config = dict(
    activation='tanh_gelu',
    norm_place='pre',
    schedule='wsd',
    z_loss=1e-05,
)
MLP neurons of a small language model. Each row is named by its layer, matrix (up: input weights) and neuron, and shows model dimensions 528-655. Each number is 128 + 24 x the weight over its row's rms, rounded and kept within 0 to 255.
Before each neuron's rows, "fires on" lists the tokens most often at its 100 highest values on Wikipedia text that the model never trained on; "fires in" lists the words (lower case) most often at its 100 highest values on Wikipedia text that the model never trained on.

fires on: " in", " of", " de", " An", " San"
fires in: "in", "of", "de", "san"
L5.up85 [ 89 139 132  91 117 173 104 153 134 133 115 173 116 146  85 109 114 134 157 166  90 181 130 152 119 112 112 121 120 128 106 159 155  95 122  91 126 136 137 118 191 113 125 134  99 139 107 141 161 128 130 138 122 128 192 132 136 178 108 100 115  85 123  94  86 190 115 103 116 116 154 106 141 116 140 178 123 155 174 168 147 114  96 167 129 114 171 121 116 127 110 143 146  96 108 128 154 136  99 144 115 125 158 194 125 110 135 144 142 106 148 144 104 119  93 142 143 144 105 143 111 158 117 131 166 143 134 118]

fires on: " to", " not", "t", " rec", "ec"
fires in: "to", "not", "t"
L5.up1181 [150 154 117 143 124 127 138 117 118 161 117 100  89 158 115 141 111 140 137 129  96 128 144 167 160 105 133 138 102 147 112 141 118 108 117  97 141 141 110 160 121 136  99 137  90 136  94 135 107 149 130 107 142 172 143 189 102 132 109 107 104 109 129 144 132 162 137 140 140 120 135 119 110 103 152  91 134 113 119 119 120 128 166 145 154  90 170 162 127 134 132 119 137 150 120 128 125 135 160  95 149 135 118 137 115 116 108 128 157 144 160  85 134 144 131 138 120 104 103 136 135 124  96 122 120  87 151  88]

fires on: " on", " in", " from", " by", " after"
fires in: "on", "from", "by", "in", "after", "to"
L5.up701 [100 133 174 127 131 113 159 129 118  92 147 145 105 187 116 102 167 122 122  79 141 150 122 136 140 152 120 149 142 146 117 139 123 135  93 137 157 163 118 130 167 124 115 146 133 122 138  97 146 132 122 137 151 115  90 117 106 134 132 122 119 186 145 144 106 116 164 102 147 120  87 144 125  79 184 141 108 131 139 138 158 168 132 124 122 150 160 121 106 174 142 124 120 139  90 128 135 110 107 123 135 134 145 111 134 144 174 112 121 153 159 146 131 102 126 106 129 119 169 113 121 154 155 138 114 127 137 158]

fires on: " November", " June", " April", " September", " January"
fires in: "november", "june", "april", "september", "january"
L5.up96 [125 141  93 126 103  82 113 161  91 174 140 124 171 123  97 147 125 160 140  95 105 117 131 131 118  97 133 129 113  69 137 153 144 130 130 117 101 122 159 164 137 169 118  54 138 138 190 126 109 143  94 108 108 174 109 179 130 150  96 113 113 146 140 108 131 126 165 136 154 134 128 119 144 122  74  71 102 111 133 141 104 133 147 136 116 100 103 136 115  83 105 104  86 123 133 105 134  97 115 127 111  68 138 115 122 108 115 135 113 105 103 174 121 113 118 121 121 140 113  99  85 148 147 113 107 103 115 144]

fires on: " the", " of", " to", " for"
fires in: "the", "of", "to", "for", "in", "with"
L5.up305 [122 145 114 132 135 112 123 145 160 156 116 118 104 125 132 123 109 141 146 158 143 109 115 116 126 124 136 122 146  96 114 144 149 113 137 132 149 113 147 108 155 125  85  88 110 110  56 191 122 106 140  78 151 132 152 132 121 120  95 121 143 117 118 127  97 118  68 112 140 116  95 128 116 126 132 149 133 141 152 128 120 148  95 155 159 130 147 100 136 181 143 101 122  55  84  88 136  97 156 113 111  88 172 125 146 101 142 138 104 145 118 112 112 156 110 136 114 102  90 166 157  59  98  93 109 156 153 128]

fires on: " after", " for", " After", " in", "After", " By"
fires in: "after", "in", "for", "by"
L5.up1777 [112 153 102 102 132 137 110  87 111 131  89  96 121 135 168 105 128 134 130 128 103 155  95  92 109 125 153 157 159  74 147  93  77 113 150 146 118 128 175 154 140 114 156 111 148 149 144 124 134 115 120 120 111 132 128 175  85 115 141  81 120 130 186  91  86 132 140 142 151 129 132 138 107  96 158 144  96 130 126 145 125 159 148 107 124 125 118 162 143 175 130 111 113 146 129 134 158 135 133 113 152 154 160 105 130 140 144 125  88 102 125 123 103 134 113 149 116 105 119 101 144 160 150 117 129  80 109 114]

fires on: " December", " November", " February", " September", " January", " March"
fires in: "december", "november", "february", "september", "january", "march"
L5.up1775 [137  93 110 168  98  87 107 115 104 149 134 148 146  96 141 131 113  87 103 123 152 136 121 125 153 140 139 108  73 110 144 115 138 141 108 158 106 164 137 143  98 115 155  97 103 116 130 131  97 106 145 129 131 151 134 128 117  89  98  93 129 135 155 114 113 149 205 150 128 115  65 165 118  84 113 125 130 133 149 143 108 122 119 122 111 115 166 141 129 105  87 116 112 120  99 112 161 155 117  89 180 124 115 125 107 148 154 130 145 113 141 126 128 117 167 135 180 138 116  73 178 128 109 124 109 115 162 129]

fires on: " on", " in", " of", "D"
fires in: "on", "in", "of"
L5.up1728 [152 132 107  76 160 133 112 137 149 100  87  97 124 134 139 148 136 170 141 164 129 173 117 126 153 124 112 135 146 136  88 126 131 136 111 141 129 140  84 157 117 129 111 105 122 158 135 127 133 131 104 173 160 119 136  93  96 135 111  85 125 135 160 163  72 176 157 156 138 117 131 129 107 150 150 131 143 116 120 128 136 125 174 122 124 132 140 139 120 117 129 143 139 159  93 118 184 134 144  96 107 127 114 125 122  98 178 123 156 138 145 130 106 116  84 113 102 155 119 144 112 122 134 145 131 170 114 101]

fires on: " to", " not", " should"
fires in: "to", "not", "should"
L5.up487 [159 179 105 123 118  98 156 114 106 158 113 109 119 104 140 136 110 136 134 129 119 100 107 146 121 150 159 169 130 111 125 125 116 124 126 146 131 112 129 140 129 177 131 132 162 109 143 115 132 162 129 118 128 170 136 105 128 102 161 125 163 164 142 135 130 125 105 123 117 112 134 108 157  89 163 119 141 155  88 147 138 118 112 160 109 115 110 122  76 154 136 102 132 112 152  99 157  76 152 106 151  91 127  96 164 183 131 124 136 111 124  80 134 132 111 167 126  75 119 111 100 109 109 135 162 131 124 135]